config.toml
n_layer = 9
d_model = 256
n_head = 4
n_kv_head = 1
head_dim = 64
d_mlp = 512
vocab_size = 2048
activation = "swiglu"
norm = "rmsnorm"
norm_place = "pre"
norm_eps = 1e-06
positions = "rope"
rope_base = 10000.0
rope_fraction = 1.0
qk_norm = true
attn_scale = 0.125
bias = "none"
tie_embeddings = false
parallel_block = false
init = "orth"
init_std_qkv = 0.0233
init_std_o = 0.00548
init_std_up = 0.0233
init_std_down = 0.00388
init_out_by_depth = true
optimizer = "muon_variant"
lr = 0.0131
lr_mult_qkv = 0.5
lr_mult_o = 3.0
lr_mult_down = 3.0
beta1 = 0.95
lr_head = 0.00881
warmup_steps = 101
schedule = "wsd"
decay_fraction = 0.688
decay_shape = "linear"
final_lr_fraction = 0.05
batch_tokens = 32768
seq_len = 1024
doc_mask = true
train_tokens = 129600000
steps = 3956
dataset = "wikipedia_en"
MLP neurons of a small language model. Each row is named by its layer, matrix (gate and up: input weights) and neuron, and shows model dimensions 0-191. Each number is 128 + 24 x the weight over its row's rms, rounded and kept within 0 to 255. Numbers have three digits each. A neuron's up and down rows have the sign that makes its largest values positive.
After each neuron's rows, "fires in" lists the words (lower case) most often at its 100 highest values on Wikipedia text that the model never trained on. A number after a token or word is its count.

L4.gate436:165153147177116110118129117169120107118128134171151153113127119128105142135129101125139139111192141144133116133144181158149136128134092128087149143135156109131105078175115146138120126200107118159165128130115104144131122120155126161131117178107125122080148145132108122121158154090094125156157137105118169175127086146141143130157139112135156082146136121142091125141178098174107140147097125156137085114147142154086171155150135155135132109133129112133145116138138106112136126131104160130093116144129108130151137118153126131137124144103119147096149124088124114177140116116123130125
L4.up436:147139147149125150142135131124152145129096180168131122136121160148072089126143117112151115117115165143127132107116122121100120149135111085131087132114141158093128158092145124163138117134140146110101113153161105123159151080175111103132114146200109077117139139157106146104132106119132133122123118106163137154156156156114124117129137153177087136159142147125124201116097142146117108132136122176092169128137118126108180098128110119135152129143119135124129129115126086157088126134119137105088111137087116138133109173128145174141118114108125130144153110163186141146156160139142119151
fires in: "was" 32, "to" 16, "medicine" 8, "policy" 7, "policies" 5

L4.gate97:151101126121113150183176180131145090154183121163146082131156174129145098114101109127098146121119140082096129108148081145066062132098137130133091123150106137147093153151134165092126135122097120098109124153114174097118167145105153139117114109120103109123107140119134121083136124132099107093138109095116143127128120130090130118140175086121102149099162141135132141120146120130146103166162182139132143143127093102136154134141119086144132077152112124135166136128134139145141145145140127111080109125129107138089149082109164100164142155102138112130123153185139120107098143170126146098
L4.up97:119124121145118101160126110087148103138108096066131124113114179095135152156113099102122107105195138110138129145151116153149115106192167147168079097102116101130133123118158156127112115125121118166093094108096176092184136112122101111128157156118126163148100143120139142113132112090150115117131110095119132125105127148183141141078105133141147142145132134144152137155105182139180103137149138182153154113161137149120121120160108083130124124117146089130148114122112102146164114110139106137131083127096123134118125057101122127127110147117119121116139136154116110149145169148171108137
fires in: "of" 71, "place" 7, "and" 5

L2.gate473:119089118127136155164162164139087123159138131106105125116122120143084116153109091167129117132148127142102119132126097081132109149138146129172083154101133121134162128148117152104176150125099093102106110114125144139115129150127106081108121150160157124136150102107126192161103103073123140140147125139155113133111129109125143087098147104107104100123125163145122143182083141122116112107168160119139157131180117105136109111132098161120136109166111131103126168136095130093120114139128167186108103098095162107160142150125133132096189109113063154127129154144126140147132121139126114153
L2.up473:121098139129151139106129105173128110091110140116152154122121131116113133142094131143059142147086141150139124143131087090161155143101164121111123178096091131162125127126127120117155121136130128130141103124172126152172138142116079101145126156112136159122132148121123130152118145103144147145145093137134149120145114091136129130129166100119110113110158142118130132154086111122155072137146160108154129125144136065100153111124114105144129098148107151122157141104135153092099155098140118121099131128115163140154190108146099087087183125123111143137108132109154142159121120152080135110
fires in: "by" 59, "during" 13, "under" 9, "upon" 5, "without" 4

L4.gate35:153154164094123164118172123156104086110122130122114110129116145202109160116179129120104120088114120125131117101123113125072144148117103112119131138173109137156118146176141136138142121115140129113110126153125132166146110131124075131110158161150101139166107135116092104136132101139112152081126129149135130092127143162126128163123131165127116167104114138067114091135137125038157123087115178168122141115167106176126114097128130159140124147139119154155106139143135129104112166134133119175141132157134069154114113123170126126122146145084140158111158159168111055138140103122115162125
L4.up35:168130135142128143120143093124110091122108116139122106162102136182103145102097110152117126115134169125084132115146101161117145173148093138094208124126121113138097076128106175135116081121136131103104099132143149096175147135132133086126102157114062164132120144128099116135109148133089133134083114168090148128134125113143112124126112144169106104147094133127137146147157083140146145136120109153174146101133121150114121109142095155145149149128154143158134076163182124111145119168118114126124107076129143110151174163114104138148110134097132143109146117135096117139098140128079154154
fires in: "a" 46, "laurie" 6, "curie" 5, "premier" 4

L4.gate281:154142124126107121170088092121121151107103078094132116146146104135097099122154130080100124089135159091131117105119140156157137184099117169192126149130106094151120116139127157141162130142165168157131097099168141102102104131110125101153155130116123111160123173088183107116095151139122141111078132120139156133142116100149108141109149117126079117166167137135128153121105131161099142147128092138138120113153138115108126125156128107084126160148111112133148109113131124155122155129124071111138098131077164138141121132179100125107151133140123124133121166117142139111109113145176073114
L4.up281:137160119111103132168122081156118101126137070117142081140136145158136098135139134102090124110135123103103121119135132110104115126113119078082128088128098114095124168121120111088162149147141147148099144167101150137165100192155149110131101144091118113163146151154146147149118136128128142094094145154125139185132140117123129161134134164125146109151165145143157115109142136119132095129117137110139138076149111128136114132126122179133136145148142098111165113134159132113110138110091087190083157133125134114090091106149122150125168093106166107132120106150145088108173107101158131096
fires in: "career" 14, "season" 12, "history" 9, "level" 7, "name" 6, "awarded" 4

L2.gate232:163138156067139134158113132163096072121137134133115160114105138146153154132082103112089134148100142145143154184149136117164105107115109175126141135182169100137112137129122102098151142126159127122133159099149081181146143132113170112105089118154093108168139114080135131133108142146105190121152112096104109148132123082158123091148144119124145112142149107167125105150094162170151130126133171113122089091159103148153106091098105115156127116104144116131120110109055157108137129124098153128143117138102134115149135121159133153087153104139108085122131122115150142124115149116144110129
L2.up232:145160100125113113135082111118132145115144106106127134125075106118159145172136147129087141093142146142092163134150138118100108136116130137138155086108142121161159118108109142147132150145169107096173169131145120049116133115127161167146133142185127121126133109139133096127089083148161113079115090169104134153120153153127132135135140116139132106090113173115104148145154094124129147126112115116110139116173147125128120097116180102089148122141143141178138130164120107117113114169142122111109156152129148111108127134129104126112159119128087146155140127146156124154169174148100134098
fires in: "final" 27, "rear" 10, "finals" 10, "record" 8, "10" 7, "ret" 6

L4.gate246:140119130116126150139148117139135108105128128073158145123137111070137149160138121095127167148138116132125127098083113147118148106109106129096104129164079124129124118144110133089141141103122118156150167149118128162114149139127156129101088156074144102179067116152129143142134144170112147159138147106133133093169166159149163145145135100133116123109107154163183139136112132178112158132160146132121096113129146175129130132134140112104129145168138108136122149132052119114128097136138118151115157108121155107115141189118135105132178108100108149129153118156132144104188122160128153097
L4.up246:123102113095127103118121099139156135131134131107142135121124147166095129093102101116109119086084157108149136134110106124146151130134130111079121094147189122121152105134127083115131145137164126120127092164165113111153116146138121178120097138123139127159134091174122142172143127148159117116174099131129124124132147110088116124128130103119158103131132137134206147120135139081102144134140168111109105120067124112100150109151132104150148117119137083129125118118130098130111066127137119132103078112076106117099152161135158119094090072124144130138144117116128147137126090143121117096
fires in: "after" 26, "during" 16, "following" 12, "upon" 10, "of" 10, "by" 8

L4.gate181:136133114121124128134108133109154137101113133140135173119111133160099140125127141125110104110145162140130139150115120103134144133074146165140119115112123104111114165093100110159100123121140116131130106151120154065186133155140131072129142138134076169135137109157137112124080121166103149083105164094190176143100088098102118122134135155149150154122122109134106127105128184106142120171172131127114117151114145106092141119145134104140121112128155132157139118126109123169125122107111103118119119133114100178090169149137138088137121173170122121137124115113119143107101131115164142117
L4.up181:136069147139141149153104121135146089118125127134153161116109179125109094113114106133079170120122119114145112156170123110137132146148150109112102119093137145111157142148103089090131143159097098123116158123140178092177108141105101134119097135110120091127147124145107132131124158103104083097141121127090106149133137170138144126114146117126117128163107147113145139143121059132160091155101150069108127116112116111145118148103132153149135070137111201143169160126125121123122106099154107138112077129076098145132121072070124182115150114104129132140169158146144108143109157117092156139
fires in: "of" 69, "and" 6

L4.gate328:123160086097137147156136142167095087121168089105135123104090114116118132174145121139117121137145168102086118117141093069154119127131160154120134123138104102115154092127103112124113151128156153120130123133136141135141128167086106143141103135100138097178156121121077104112126114158132135152078123114118098104165112179154177161128130118077113122124102138123086149123133141133091117151154112119085115132141119153130102142101157117135118094106154143122101157128104163173136145098151150145146162122142117135099104121118171115142184123121119125112156110137072131108089151130155100121
L4.up328:125135097146116106157132134146114112083120107154172121085116137138108113108138104124131146098128116100105104155149124086151128145111155143121148135151119141111091124139101137131118216112119097098124153163137135088137149076157091182101112148084170090127135120150081136136104153130131132107119126126091176131149144146127149144089141102177182166129104091111076132111115117108121147084116107144151167071141134126147123139138138077114083121109178142137103158138172121174135186128133145161104101120132129112133147147124160115119166133095104168120120104128089104143121131138167128108
fires in: "and" 38, "with" 25, "available" 5, "israel" 4

L4.gate140:122130122133103136102129114132132111103116115123125149118137067117139170127150161083106116129149164140139137142071100115092118151099110129154132151111157150132093113194114139093112157102104108158152084161111133181162121115121129088138149114158161133124067098161135095133111122165120163137134117121117088119107126166125135106106133148140179078164141124085144158117083140149150163130119139109108150120148121186117123116130156117152152127138123138127144130136115146160116112105114137139143113113127081102151097083103156128156154141182127160112149115130093105096126107141117151132
L4.up140:152134105121123131110148124119152141098102179094127099141117113171136106103096109144078102144115118098122120164116165129195094087123159113131126144132157142097148127136187109101107135147128115146122146141155099187137150101122148151144130119160141144140125086131114140152133177127160123161144131097140120135112128147129115094142133169185089139129152170082100127100150178132123187149090118160105125156165103123142124135107097178153147124136102130160120087108172117130132115152138153131147086127093156140161118099122095141164154119123112124134114142086132120188119114147129136144
fires in: "to" 96

L4.gate340:131129143127131167102147141143184109123104135126090120121142119149127124153177116135114145106102139111127142113129127073119117130109119165139130102172133077091099141113103157114169187106128123125109126126128130119102107135097111151112116151119087121122097114116159108148158077160102122121120106127182155117106132120133162160141147094157123130111096181144107143149134141110108166183159138153108110130138108146110119122167142121156122105123116125114124119153119126137170147164091148160136107122118127113140106129157099122116106127157130112120121135089152116162152089148126089111
L4.up340:112107156104082149125051096132162110135099112118146113119126144108104114145104093138092155078099125109132129146106141134124164119124100126133108116090114127133116103137106147150115125091107119127102121151100141093157152090131173094125116112141164145111063121156136099115167116139089098115119128142150145160163184117143106090133130126084133059166110131123133155080115139128099132149104113086105097101140109132139103104122093126143113090102156112143112119158097123135127121159111123084121180090139123169153131182128144097119140117136148156128105121156113118145101074122139098101
fires in: "there" 33, "these" 13, "final" 11, "finals" 6, "peak" 5, "therefore" 4

L2.gate30:124132132114094162158153183116108173108113130104123157082099113090115132069129138138125124111085119110080118144133091135127104170100139138127075087153129103104165103134111116154129178109112103123094130106073087099134100097112165133116141110112118133146122143154136114128127137135137102109119131141110113145173137124159116159121111138136147073155149107144121087134086169173121157117130127147128138180145128112104104116139170111148130123156148134153156156113108136127117125095094151152130132122121125118117194136140151121138120120147125155151144078092124100097145102149122137139
L2.up30:157082071153101115128126152149140163144137192164116161148097099153135152152123103115145154126142104139122129117135148120132113130128166160104117120157141122117133152140149146156175139123113141076118138125116123109154114120138130138091103122110104129171157127126131127088086130114137115167135166150087122114155138137173148112167120160139124131160170148135070130128125091127070131131131147090134157156128111103140057098178136104179153145140128135151143137096122160107120120165106150116140062166136143100137144116121142108112140093104096141136103122131141128152137146192142135138
fires in: "took" 22, "division" 13, "left" 12, "fort" 8, "take" 5, "right" 5

L4.gate257:151141158099148138134133134125101094111170102113131121114113165091133145104127110080137150116111104136112142143128094121109130112113084096163161133096107074108107156125187155104136137133105126129143090108163121144131151149131107094120165145133090107140155111154125142152167155163141139130114125113115139140148136133183122132136116113092103127137138131145146113114117139116122174111156132095164136123140118138127112163092095131126148130086094136183160140151152138117090109111129109156102134142137118088105141116155171144118157131162143172084145135128167091082128084123153124169
L4.up257:102130197127112147138173112168076142144157088168157144131116140110119140159163152087079128128125096154131137095123143139095107137105122107116102106160142092138103109080110147134124148130122151104128112120151165112122179103143110118154102108132124110138130132125102132114158113169100144195119138117132142190089123124091135117096122132109155115132152127120107115159116143105163135110100135110166110088124113113135085109131106108109085133143123113140143138151105171164145165141095162103105104116129127085125157097172137116099110153138114126162083161136118105109140153135068145154
fires in: "than" 12, "according" 11, "and" 11, "thailand" 7, "available" 7, "since" 7

L4.gate377:123115196147140116145152099114113112161137097117140113146118108140110171107127076121167105080144141142114129137112132130110126153101173132123085132143130135140112109119131132125127113166147087112148093162108109152116145169102093137151103144164136134082104076123144139149117117154121151131080114088152139157105132118137123159090119143110080125130103153112114087118137154144113155158134123082179163092137116152182129145142112135164153140123155111137154127131111136150155097158171139139125135147140170098111108109108108133155128125105112137064177115150139079128120115126155137138
L4.up377:090142154133140120137130140099124140121136124125100153149142142133144155119124143158089128150148125157107092172122145105161147116181136139101122118135126131140162074116139153140151111105107198159157131163095112060165140130130169139121141108155109098105155134119145070127136100135142135139114123134127177145148083128104175102150143130153139138170107122103131132159125180146103146123103119148161097100134122120160120116146132163117131199094142154114153107151148128122129119139119123080099127110146137141114172141157117132134138165117125157164133140165105090112120137136088149120
fires in: "a" 66, "castle" 8

L2.gate146:132101113096109120159143101182101109094139153103105154160131102092116158110131169129116162145123100162147137155129129114138178103091110120100110150111082136172112111082143135137128142128104166134122156139163127149078134172173124136124133126146114143103148111144099170166142103160114087093121132098093120172104139123122119137079122143143128139147144157073126089099101117127125136151124093173112106153152155128120058136120151095086107156129097116145121117148138082139081133126139142141123147134091139155153116136140124099126098124164122149132147180150128120121150156122112078103
L2.up146:137135115105128166107157121134114124107089141170137117097088108138135129146145142101190126112126125196123169123117126145150115118138118132105135136153122148196103124141135109145154124166094157094119132136104129139103118141126112154189164131157120118132167172159128154148168129139161121118141176107135144146131142143136166134121123104112126130092107147145173127139105098101131129115137123118112127170104143146122117146106069149132118151141102134090126115083124097133110140148176113129145113124121139116108090126090128126187143088124121154116094159037099131153140138107130147119
fires in: "career" 14, "century" 12, "season" 11, "find" 7, "social" 7, "life" 7